MLP neurons of a small language model. Each row is named by its layer, matrix (up: input weights) and neuron, and shows model dimensions 96-159. Each number is 200 + 30 x the weight over its row's rms, rounded and kept within 0 to 999.
After each neuron's rows, "fires on" lists the tokens most often at its 100 highest values on Wikipedia text that the model never trained on.

L2.up1216,230,187,203,236,228,203,238,161,164,211,196,256,193,199,229,195,193,208,175,199,172,192,225,192,193,240,198,250,206,220,213,140,196,221,200,172,195,188,179,185,140,190,232,160,231,220,221,225,163,218,172,167,238,233,141,204,212,185,224,236,181,195,205,273
fires on: "as", " =", " former", "Career", "born"

L2.up240,213,198,253,214,230,216,238,185,166,235,188,185,223,220,195,190,170,220,174,216,302,204,188,242,166,215,152,229,197,183,155,151,171,148,215,195,229,197,170,231,207,216,247,243,183,195,183,249,191,197,212,247,252,161,163,173,172,182,156,190,229,228,154,194
fires on: "p", "P"

L2.up885,206,193,153,197,159,216,164,216,167,252,226,258,225,179,178,187,228,190,245,220,263,210,186,220,191,160,153,234,245,224,195,214,182,183,216,176,149,198,170,142,210,224,191,265,208,199,227,183,168,196,218,200,234,277,185,168,264,213,192,224,178,213,215,178
fires on: "ol", "il", "l", " Al"

L2.up786,163,238,258,135,198,159,208,230,200,212,203,210,214,139,188,208,205,270,221,166,194,152,192,161,209,227,174,155,220,190,229,231,198,213,194,226,233,203,224,177,188,177,244,196,174,208,225,217,193,152,139,218,201,201,187,219,222,194,214,179,214,171,198,229
fires on: " \""

L2.up52,140,231,195,259,136,214,150,221,171,155,203,232,233,182,171,200,236,181,213,180,249,197,221,210,207,222,239,256,183,226,248,150,159,232,191,206,191,147,168,212,180,198,194,196,169,177,164,182,214,247,217,195,218,222,176,183,210,189,218,182,174,179,236,173
fires on: "y", "or", "em", "al", "ay"

L7.up1422,255,217,191,179,195,182,234,208,222,148,238,198,174,199,164,199,174,209,178,190,212,165,224,168,216,243,135,133,211,211,184,141,183,263,147,167,174,212,164,212,223,199,202,232,210,207,217,188,177,231,176,225,216,232,170,141,213,239,233,184,222,188,220,215
fires on: " |", " in", "ore", "ves"

L2.up1130,168,228,225,231,203,142,172,200,168,139,225,207,197,224,231,173,157,176,201,206,265,231,177,231,152,163,245,223,210,183,228,142,160,202,172,245,165,214,170,196,248,191,202,238,223,201,207,238,178,189,287,216,220,239,154,211,192,164,215,140,205,154,182,193
fires on: "l", "el", "ol"

L2.up351,171,164,198,189,152,204,184,200,233,156,195,223,174,197,209,242,209,180,155,179,239,227,166,202,204,190,218,211,225,231,209,194,208,252,136,174,196,217,188,268,153,197,201,216,199,198,195,163,260,222,209,198,213,225,248,187,214,236,227,226,202,230,187,165
fires on: " with", "T", " him", " eight", " Ten"

L2.up1448,191,159,187,206,198,218,147,176,223,225,174,197,224,184,229,230,237,208,134,166,191,199,250,236,187,200,207,192,207,252,166,194,207,245,189,189,270,218,220,189,197,176,272,207,224,198,218,182,183,214,195,196,186,224,217,201,237,158,179,228,178,225,229,192
fires on: " name", " film", " song", "ographer", " author"

L4.up997,194,124,179,170,180,209,216,196,174,203,177,207,170,174,222,201,153,217,155,156,225,194,158,170,238,229,179,190,211,197,230,206,188,200,211,211,202,272,186,192,230,189,227,203,243,202,195,187,224,202,225,167,169,247,205,163,171,222,193,225,234,246,160,211
fires on: ")", "\"", " alone"

L2.up614,205,159,181,98,135,221,122,191,228,192,206,189,218,108,214,223,218,207,220,203,169,188,171,190,198,252,182,212,230,197,250,288,195,185,219,173,220,262,181,236,217,178,217,258,228,235,202,196,195,221,169,250,216,235,211,148,241,218,190,209,176,200,212,215
fires on: " important", " other", "'", "iar", " related", " unique"

L2.up493,201,176,216,186,215,189,228,206,161,207,215,264,199,160,200,185,180,233,180,170,204,180,210,192,209,124,201,228,239,194,173,215,255,117,156,223,196,223,159,237,229,198,230,210,142,176,221,242,207,217,167,192,191,145,309,189,190,115,233,222,194,183,198,146
fires on: "'", "ill", "’", " Ta"

L2.up1328,228,196,192,184,250,121,211,181,215,171,212,246,227,237,257,189,148,194,224,197,202,148,224,250,199,176,187,173,153,229,222,205,166,254,230,182,199,192,198,226,216,186,217,183,228,183,261,228,162,155,180,212,188,178,223,187,217,214,163,224,116,121,196,171
fires on: " United", "ic", "us", "ix", " American", " tried"

L4.up1236,124,210,201,146,230,193,212,207,215,193,194,223,194,183,211,216,212,196,185,200,192,225,165,233,177,205,149,210,179,229,235,161,209,179,172,182,211,185,200,240,184,166,234,207,163,211,154,234,179,195,204,216,243,183,250,159,139,195,129,181,196,185,165,159
fires on: "t", "s", "ing", " At", "m"

L4.up546,217,192,289,233,162,163,175,193,149,153,209,219,226,226,223,192,209,191,192,209,246,184,178,234,169,219,177,131,263,222,171,173,194,231,210,190,202,142,199,199,207,198,186,216,216,212,190,252,223,189,141,217,222,187,188,197,232,202,218,183,226,139,208,186
fires on: "ys", "oph", ".", " ap", "od", " sp"

L4.up691,177,205,207,215,231,185,232,216,191,256,202,193,213,175,205,177,200,201,170,210,293,176,180,219,190,238,203,232,251,175,200,192,200,175,184,206,197,222,210,240,194,187,188,260,187,165,179,216,181,181,129,220,206,209,253,150,243,176,251,235,231,199,201,245
fires on: " in", " Me", " he", " Ma", " o", " is"

L7.up790,180,161,191,232,205,194,206,226,212,214,177,214,187,168,157,195,187,279,207,151,170,166,227,206,268,230,187,224,195,209,178,149,197,202,193,216,243,239,220,249,176,245,202,200,181,206,198,173,174,253,183,223,212,227,175,204,209,229,184,165,154,277,204,234
fires on: "y", "'", "ic", "×", " million"

L2.up1227,200,212,247,233,207,233,237,207,179,199,211,221,203,227,203,166,203,223,175,221,308,179,153,233,145,192,190,194,205,181,131,202,176,235,205,211,201,166,179,259,198,166,226,190,151,177,190,219,194,192,180,255,185,165,148,177,205,198,167,188,221,186,189,174
fires on: "p", "ig", "ud"

L2.up299,126,223,176,163,201,156,173,237,184,228,232,223,210,159,218,240,154,202,243,196,243,215,147,236,200,210,204,194,228,227,203,123,167,201,219,145,159,218,149,244,164,202,225,240,141,249,230,182,194,244,241,227,286,227,172,189,268,188,197,188,228,214,152,170
fires on: "in", "m", "ar", "at", "ed"

L2.up1413,213,164,221,137,249,248,170,229,189,183,194,227,261,140,211,180,235,225,166,193,179,200,188,195,177,205,174,201,243,218,149,181,144,234,243,214,167,195,183,255,157,221,207,242,202,202,200,181,174,160,179,227,189,247,169,187,189,226,209,198,159,211,158,224
fires on: "est", "ent", " Release", "yt", "ction"

L2.up714,204,240,205,206,232,191,203,195,159,151,190,280,276,179,251,145,216,211,188,228,169,221,207,254,193,199,201,206,227,245,213,182,189,250,199,165,207,231,194,206,175,173,180,169,200,172,175,188,225,215,203,236,197,197,210,274,205,190,203,220,137,210,243,140
fires on: "',", " Vol", "'s", " ITA", " Old", " NED"

L2.up1212,198,210,224,223,203,168,198,214,222,247,238,212,242,219,179,156,161,172,164,217,263,219,225,283,226,192,227,244,259,216,233,97,190,227,221,185,216,223,155,203,161,218,217,244,213,159,184,182,232,191,189,226,216,180,264,190,183,205,180,236,238,172,214,196
fires on: " Be", " As", " His", " Her", " •"

L7.up1378,157,170,153,143,236,146,184,232,230,179,204,196,225,199,231,191,122,213,147,183,214,245,186,291,242,233,224,189,219,186,235,138,161,210,240,192,267,207,158,230,175,229,241,197,226,133,182,207,182,210,191,224,223,181,191,198,191,177,153,232,230,231,157,190
fires on: ",", "/", "."

L7.up1187,177,196,208,150,183,191,255,218,252,198,201,205,200,182,191,227,163,178,145,161,233,170,204,192,218,207,135,189,204,192,190,200,174,224,148,145,190,252,222,240,183,170,214,185,225,166,266,164,192,227,205,236,206,268,198,179,256,199,203,184,191,222,284,254
fires on: ",", ";"

L2.up1331,139,228,165,175,195,185,184,163,167,208,211,243,258,200,192,214,251,194,169,160,221,245,158,214,204,184,219,185,234,195,152,208,184,181,216,224,188,228,128,177,182,181,205,199,170,199,204,229,176,233,247,193,234,206,125,196,198,148,189,192,210,182,169,196
fires on: "al", "ar"

L4.up379,220,202,195,166,182,201,242,207,143,181,213,195,198,241,254,193,207,206,234,165,178,170,186,221,176,195,169,152,187,202,192,152,225,221,202,231,151,213,199,204,195,171,187,164,237,187,181,239,194,172,225,207,193,171,211,238,171,251,173,208,238,174,194,194
fires on: ":", " c", " appeal"

L7.up1230,158,187,185,181,202,249,199,205,196,194,162,253,190,177,200,192,206,168,182,193,224,180,166,254,211,229,134,184,201,176,181,180,163,218,201,230,222,179,209,221,189,204,244,183,190,178,206,157,159,204,227,201,286,221,217,136,193,171,207,198,237,252,214,258
fires on: " was", ",", " at", " site", " on", " room"

L7.up574,141,132,148,211,210,159,212,169,209,223,241,218,189,217,203,208,181,228,192,213,145,267,180,210,236,183,219,250,248,169,197,204,177,218,184,154,253,197,149,177,192,199,241,180,222,197,197,193,224,272,216,219,195,227,211,206,161,214,198,241,219,163,185,234
fires on: ",", " 1", ":", " 19"

L2.up690,146,211,194,183,196,161,169,222,206,226,179,232,141,201,222,218,200,224,191,169,279,188,229,186,227,209,177,220,158,261,224,208,176,196,131,173,230,240,144,192,188,195,189,199,175,192,199,194,195,148,149,203,263,240,174,188,176,160,210,155,257,213,188,227
fires on: "ia", "ated", " 26", " 27"

L4.up530,190,210,212,226,213,167,199,202,190,180,248,212,238,215,232,197,193,210,143,152,210,214,165,203,192,216,196,179,194,183,223,197,126,206,167,202,282,210,206,176,181,224,228,179,225,162,171,220,204,259,229,223,221,175,153,197,112,217,242,202,278,181,186,126
fires on: " St", " part", " an", " one", " tr", "-"

L7.up816,162,236,193,200,169,198,205,248,189,193,207,196,198,227,207,198,225,245,169,162,162,209,157,229,264,217,173,200,159,199,216,184,178,232,255,217,198,211,193,255,202,187,190,166,207,195,219,227,120,232,196,183,183,194,178,248,201,177,158,218,235,170,187,162
fires on: " 0", ".", ":", " \""

L2.up464,236,214,178,200,213,181,202,212,218,223,164,250,208,212,203,170,152,222,182,194,187,206,161,219,238,237,226,205,195,222,200,178,124,220,222,219,236,201,234,237,196,177,175,187,255,123,206,180,191,238,218,237,164,168,191,219,190,171,191,167,163,203,195,187
fires on: " O", " NED", "ō", "ou", " ITA", "ä"

L2.up435,140,199,204,133,231,235,186,230,194,176,249,267,137,172,221,183,231,249,201,158,196,185,158,197,186,180,185,230,212,208,191,185,200,198,190,226,230,199,209,254,274,196,206,220,196,153,196,248,157,157,190,235,180,228,145,216,180,199,223,191,187,227,212,159
fires on: "str", " County", "r", " bl", "br", "enth"

L7.up616,240,230,169,267,187,211,205,188,187,177,281,196,227,213,205,197,152,182,206,185,185,183,218,245,173,158,213,207,225,236,217,171,157,214,245,172,199,198,194,185,237,227,194,194,195,126,218,207,264,224,178,211,243,212,203,212,258,176,189,256,199,193,180,233
fires on: " one", " a", " an", " A", " An", " result"

L7.up771,228,161,207,171,197,224,158,218,159,169,185,206,146,219,190,191,204,162,216,234,224,198,196,288,266,182,195,194,253,242,153,188,204,232,218,206,211,167,187,235,179,159,173,201,236,224,238,190,198,279,235,248,228,210,200,218,273,222,160,185,221,146,193,163
fires on: " |", "-", ".", "ZE"

L2.up357,168,208,181,186,209,242,186,215,213,194,241,181,177,165,160,218,210,219,219,193,192,191,226,244,223,221,221,236,217,205,159,207,222,254,166,180,208,247,233,183,199,200,244,198,203,184,181,183,197,253,242,229,163,241,192,221,212,181,183,185,142,220,224,169
fires on: "+", "all", "'", " her", "ey", "y"

L4.up268,140,177,145,203,137,190,254,191,251,188,221,192,226,254,216,209,220,207,211,219,248,245,177,215,246,208,165,223,169,227,174,207,177,208,157,172,238,156,209,205,199,204,224,152,190,213,178,196,189,243,129,205,191,218,191,259,164,256,184,181,208,204,265,156
fires on: ",", " R", ":", " Karl", " J"

L2.up1226,167,186,240,137,208,157,181,223,260,174,197,220,254,171,250,214,203,198,208,211,225,176,177,223,171,202,176,253,206,244,226,177,160,206,123,182,178,227,197,258,197,206,224,200,219,150,185,193,187,211,223,237,212,217,201,167,203,215,173,196,206,193,207,152
fires on: "ed", " Chinese", "ist", "ished", "ian", " Japanese"

L7.up288,219,167,165,142,206,194,261,252,223,221,177,200,234,148,216,158,165,193,165,193,192,196,203,229,195,228,154,203,242,195,200,230,186,219,199,184,187,195,206,278,194,184,202,205,219,225,186,161,204,224,198,201,213,219,189,220,204,215,170,198,169,251,238,185
fires on: " a", " and", " American", " also", " Japanese", ","

L2.up630,216,166,198,145,205,157,170,205,206,248,220,207,239,187,155,187,246,145,241,169,221,199,217,242,238,166,188,204,244,219,155,205,197,196,220,216,208,249,212,237,159,225,238,203,229,163,230,254,238,199,190,222,162,215,202,148,200,170,199,166,187,175,236,216
fires on: " A", " Celtic", " Gibson", " York"

L2.up1360,136,114,167,218,190,171,195,219,180,209,236,219,160,190,247,245,230,229,240,184,171,168,180,212,196,219,166,162,214,179,201,205,212,241,213,231,239,234,211,164,185,152,180,190,214,244,209,180,195,195,256,220,193,207,216,191,226,194,168,166,204,235,176,189
fires on: "==", " served"

L2.up823,227,169,208,131,175,230,212,190,205,173,195,206,150,138,196,197,196,228,183,177,250,205,176,220,213,163,222,199,207,174,233,228,191,150,165,204,198,223,150,235,214,194,223,263,185,193,212,150,230,216,117,192,251,201,242,191,203,147,180,214,235,172,176,223
fires on: "'", "'s"

L4.up614,194,201,233,236,197,211,260,200,183,215,212,220,256,192,208,190,197,169,189,254,209,209,138,238,207,165,176,187,232,207,154,178,212,231,233,229,189,173,158,235,202,207,202,182,166,200,208,253,206,180,203,230,248,183,207,186,240,225,155,188,229,228,201,215
fires on: " 1", " high", " the", " Long", "p", " 8"

L2.up1408,152,171,199,165,208,230,163,166,241,149,130,226,203,180,272,241,187,263,222,158,209,220,174,191,247,177,241,215,212,249,256,168,187,242,177,156,210,231,168,198,173,199,181,224,217,195,227,157,179,207,180,214,205,214,223,203,205,189,216,212,156,206,238,186
fires on: "ing", "ating", "aging", "ized", "ading"

L4.up1487,200,200,210,178,177,165,255,219,224,206,238,216,181,168,189,178,178,246,212,245,200,223,193,246,251,194,209,200,197,210,232,199,240,207,176,196,296,223,222,162,212,176,253,253,204,199,211,144,165,210,193,149,225,180,181,226,188,184,178,262,178,172,217,219
fires on: "'s", "'", " the", "us", "]", " their"

L2.up987,146,219,201,186,216,176,164,162,141,194,185,224,170,219,211,207,235,167,225,207,240,208,204,152,177,164,214,227,235,199,177,214,217,219,220,199,180,236,161,197,173,180,192,229,169,242,244,170,235,238,184,266,179,207,223,214,220,181,211,184,267,187,211,132
fires on: " of", " Royal", "-", " programmes", " London", "ur"

L2.up1059,180,231,171,162,227,170,189,225,239,223,239,137,225,229,269,214,201,250,182,218,191,170,165,213,190,171,218,186,185,258,239,211,228,177,224,209,194,193,208,186,220,184,221,196,206,196,201,188,221,203,201,234,161,217,181,186,220,229,144,211,236,169,198,192
fires on: " held", " hold", " power", " political", " sur", " took"

L2.up1417,241,237,221,241,167,119,206,198,202,155,189,179,182,269,243,239,207,218,192,188,273,207,214,213,174,198,177,141,171,218,181,148,170,303,157,225,234,220,228,218,236,169,267,155,176,196,203,178,183,173,200,165,222,199,170,170,253,155,213,185,241,192,162,204
fires on: " m", " at", " n", "ub", " USA"

L2.up1532,197,184,191,135,187,171,191,236,251,190,197,212,269,202,216,240,204,250,256,264,232,208,133,215,189,185,155,174,193,236,215,243,180,214,200,163,237,218,175,214,157,196,240,273,216,202,187,253,175,182,157,213,231,122,243,187,156,215,155,182,205,252,212,157
fires on: "ing", "ed", "med"

L2.up1302,205,166,269,147,153,212,165,189,207,193,231,210,158,184,203,184,163,206,162,199,223,155,197,245,229,150,203,166,186,193,234,245,191,140,155,198,226,205,225,218,175,181,197,230,228,227,192,162,200,217,200,221,246,189,213,228,191,159,239,198,165,178,215,219
fires on: " home", " dis", "'", " location", " player", " Home"

L2.up608,213,139,208,213,181,170,192,183,149,162,208,167,172,207,208,194,161,228,175,149,211,203,236,238,252,154,193,225,220,197,245,167,208,231,201,173,198,240,190,172,202,166,224,224,237,178,173,184,215,204,224,217,226,203,201,201,197,194,211,239,190,196,213,192
fires on: ")"

L7.up447,146,183,200,169,208,187,164,236,222,191,193,188,203,209,232,232,163,241,245,192,197,213,183,278,208,241,207,175,188,188,201,174,181,218,236,209,223,205,165,205,172,173,172,229,221,175,198,213,205,198,238,231,246,208,202,253,288,229,176,221,235,247,182,192
fires on: "."

L2.up1148,174,168,206,132,211,193,235,195,185,147,209,205,159,221,239,205,157,190,195,141,189,221,165,177,225,150,150,191,195,242,221,149,152,214,206,192,172,167,105,160,222,213,202,216,253,182,210,224,205,199,176,162,207,219,210,196,200,168,218,218,196,171,189,217
fires on: "p", " 3", " 28", " 4", " 6", "os"

L2.up517,186,183,182,180,214,200,217,203,191,230,206,195,196,194,241,207,120,242,174,203,270,180,243,229,251,194,225,189,192,180,200,212,254,217,195,183,196,267,209,204,123,164,152,202,218,207,223,154,252,158,204,217,226,174,248,189,234,246,190,216,262,234,204,176
fires on: "T", " l", " listing"

L7.up392,198,158,165,159,173,186,175,212,253,191,197,160,221,221,276,222,159,215,194,202,218,183,161,243,205,177,175,207,226,169,187,224,188,212,187,202,214,251,199,247,157,160,235,223,199,163,211,209,204,223,201,239,238,231,211,231,206,197,149,159,287,171,191,166
fires on: "9", "in", "ud", "7", "an", "4"

L2.up1023,222,160,191,237,214,238,217,209,218,234,199,233,163,179,206,200,176,189,156,200,202,187,214,231,175,217,203,202,205,188,222,197,183,216,133,179,205,214,182,212,200,201,238,177,298,211,230,207,186,153,130,178,251,170,176,200,223,179,207,166,174,217,259,225
fires on: "j", " Award", " Awards", " p", " awards", " j"

L4.up333,162,238,184,241,199,182,222,177,182,151,169,249,209,200,240,199,221,195,182,240,166,205,153,224,225,134,226,227,198,257,177,172,188,209,235,217,243,191,210,229,149,212,205,224,238,243,147,231,193,209,214,214,180,193,261,183,147,190,151,204,217,220,157,169
fires on: " At", " N", " ext", " finds"

L2.up659,204,177,190,192,131,176,249,221,202,193,211,198,158,222,215,230,200,194,222,197,197,206,173,233,175,184,161,142,193,195,220,163,177,229,264,209,175,234,194,189,244,201,241,221,233,192,189,167,193,167,203,203,208,211,268,218,191,160,134,215,175,211,149,249
fires on: " c", "C", " RCA", " $"

L2.up229,158,181,225,223,181,170,250,205,237,198,212,214,194,241,199,162,183,177,229,231,256,198,210,268,238,165,141,191,226,160,292,244,236,203,130,178,242,266,193,163,202,171,256,222,198,223,188,201,170,226,93,152,224,121,244,227,205,205,163,212,247,190,216,180
fires on: "'", "(", "'s", "’"

L2.up1352,216,194,202,172,155,202,175,224,209,178,247,207,216,224,207,208,200,223,197,211,208,246,187,220,199,197,189,232,208,255,150,149,190,203,192,188,204,192,178,214,207,201,178,172,181,186,183,178,154,231,207,226,185,238,166,153,211,248,205,165,148,173,193,223
fires on: "im", "ower", " speed", "ong", "id"

L2.up540,218,156,230,165,249,206,186,206,211,186,185,201,204,197,248,232,187,239,174,172,192,199,197,226,176,230,200,144,183,186,223,209,163,189,157,209,290,205,228,216,207,155,246,211,188,152,212,174,179,222,277,185,186,196,227,173,192,221,195,239,172,241,154,201
fires on: "ion", " kg", "weight", "iv", "ower"

L4.up1252,175,221,207,159,150,222,169,240,213,235,247,204,231,261,212,189,229,211,207,155,205,235,250,201,202,201,214,201,155,212,210,178,225,161,230,193,193,164,173,230,225,168,211,208,164,139,222,196,207,191,140,179,236,198,245,153,300,195,244,218,184,176,213,162
fires on: " I", "or", "]"

L7.up1121,203,162,206,158,183,234,190,216,229,178,248,218,214,199,212,206,156,179,197,219,233,212,163,223,182,208,207,229,265,195,146,201,158,193,184,211,206,215,170,174,170,188,237,266,219,179,227,204,188,197,171,211,254,211,187,198,172,198,171,238,251,187,211,238
fires on: "in", "ud", "z", "m", "n", "r"

L7.up549,176,194,212,177,222,176,197,214,219,259,201,197,179,150,205,205,241,220,250,161,188,137,170,182,241,247,186,205,238,210,215,229,225,217,212,193,171,202,188,159,192,177,208,207,227,218,202,223,223,215,203,204,239,208,168,150,324,181,178,213,185,215,189,178
fires on: " m", " P"

L7.up994,153,181,247,191,176,265,210,194,243,210,169,226,187,216,188,204,156,211,130,181,182,165,249,227,202,211,185,193,211,190,198,162,215,224,242,160,158,242,161,224,230,195,165,205,201,161,212,200,192,214,198,209,200,222,213,194,267,197,200,209,161,215,218,167
fires on: ",", " more", " without"

L4.up1358,235,222,149,147,210,190,210,223,163,209,156,227,206,220,275,236,170,237,239,176,204,239,187,157,212,146,196,227,241,199,216,217,194,208,221,214,215,246,179,203,212,211,152,176,226,161,208,200,173,212,159,256,196,247,193,219,202,203,174,171,221,205,207,219
fires on: " re", " died", " disp", " death", "ul", " ex"

L2.up298,203,212,194,201,166,160,214,208,194,199,226,266,187,176,229,175,221,202,175,152,231,169,203,160,225,192,181,175,240,242,218,182,212,234,176,204,205,217,149,198,149,180,215,207,203,238,174,179,163,171,158,191,250,143,264,204,208,195,230,195,203,163,207,191
fires on: " \"", " '", " who", " Charles", " (\""

L7.up443,237,170,193,200,203,243,211,245,195,194,157,220,236,154,274,229,210,242,177,171,212,179,185,254,270,169,191,186,196,207,151,182,154,244,215,255,219,181,199,193,202,131,162,163,170,161,198,192,150,239,184,220,174,217,253,194,245,204,202,162,258,216,182,197
fires on: " |", "-", "et", " (", "en"

L7.up238,183,144,161,208,197,188,210,209,209,196,181,169,222,192,229,214,199,200,211,190,256,177,173,173,197,265,167,215,171,252,193,160,215,209,163,192,195,169,226,191,219,222,193,273,200,155,193,164,199,227,213,247,215,294,188,239,212,193,200,192,216,243,196,203
fires on: " to", ":", "\":", "'t", ".\"", "'ll"

L2.up899,237,219,237,209,202,156,173,134,239,211,184,234,213,173,201,186,178,177,163,198,271,162,203,219,160,207,229,218,231,159,196,203,169,206,180,205,184,182,186,121,189,165,151,167,239,188,186,153,203,200,189,166,191,184,186,203,189,153,206,165,246,190,184,234
fires on: "az", "ud", " over", " Rey", " than"

L7.up1334,200,157,205,144,223,196,187,187,233,157,242,137,172,217,193,141,145,190,220,202,198,219,212,208,188,174,191,237,178,178,225,238,226,205,185,151,245,187,190,234,196,191,236,193,179,201,228,188,167,205,181,234,241,243,231,219,225,164,178,218,210,149,224,215
fires on: " a", "'s", "A", " his"

L4.up1058,205,201,186,200,209,227,169,227,169,112,196,227,258,237,212,213,183,186,187,237,230,186,166,231,186,236,190,218,208,231,145,192,195,236,209,208,229,160,198,219,186,174,176,242,216,187,182,241,165,202,198,215,194,191,183,198,308,175,213,150,251,199,207,160
fires on: ".", ",", "i", "ed", " ap"

L2.up465,208,197,190,198,197,195,181,203,189,198,169,207,162,217,217,224,159,197,212,196,196,181,168,163,195,183,244,205,218,227,241,76,180,243,163,213,175,224,198,211,204,181,183,209,205,221,203,247,166,203,211,170,251,196,208,185,128,163,204,227,248,214,187,204
fires on: " United", " Thomas", " 28", " 4", "les", " 100"

L4.up549,179,211,215,204,189,166,122,235,203,236,263,224,174,250,208,185,272,194,222,206,241,195,208,175,200,159,212,209,205,143,170,176,168,218,209,222,169,236,219,135,202,203,175,226,225,229,204,207,191,199,244,211,196,189,199,217,221,157,159,182,170,165,187,187
fires on: "ol", "l", "ul", " Dar", " Col", " Cl"

L7.up391,166,182,178,217,192,167,189,183,192,184,216,211,165,206,192,170,143,225,208,210,173,198,189,224,216,233,179,192,203,201,169,207,216,211,197,167,232,221,232,182,209,190,177,296,199,238,218,175,213,278,266,220,252,247,211,252,212,163,212,181,227,255,200,169
fires on: "==", " ==", " which", " a", "'"

L2.up309,174,174,159,190,216,98,209,215,171,191,207,219,188,195,165,202,199,209,197,214,193,197,153,265,180,199,147,190,242,194,189,167,205,177,232,167,180,195,117,189,191,190,239,230,240,200,208,220,155,164,217,199,245,248,192,237,205,213,166,232,220,246,207,170
fires on: "et", "yt", "t", "met", " met", " Din"

L4.up327,218,175,174,228,173,229,182,193,174,199,230,180,212,248,241,199,160,155,219,263,216,245,178,220,225,170,185,198,236,179,212,195,183,178,234,181,180,190,207,227,192,220,233,236,211,169,181,196,213,209,230,245,216,186,247,166,211,126,194,253,208,170,260,200
fires on: " as", ":", " Be", " As", " is"

L7.up523,186,216,252,172,211,171,181,206,197,216,206,213,132,189,173,214,256,220,199,183,215,193,155,186,210,235,207,178,228,171,227,175,221,211,205,199,235,182,190,205,171,195,241,210,215,207,230,184,164,226,221,245,212,216,169,227,222,118,138,221,216,253,182,247
fires on: "p", " 0", "o", " 1", " P", "P"

L4.up357,188,184,155,270,169,222,244,247,166,193,194,184,228,192,230,190,150,175,193,216,267,203,200,161,223,183,172,232,136,161,202,164,202,200,161,249,197,201,206,241,220,212,158,177,212,181,194,214,187,247,234,203,204,201,162,174,234,162,205,242,246,270,191,149
fires on: "am", " Am", " am", " ap", " Ram"

L2.up647,127,233,186,136,195,190,175,237,255,172,163,225,199,179,268,228,197,197,222,201,207,171,196,273,187,161,197,181,228,227,231,204,189,227,156,196,213,172,140,231,199,206,218,247,178,196,217,234,172,226,172,259,198,214,226,189,259,193,178,213,190,170,207,173
fires on: "ed", "es", "en", "6", "9"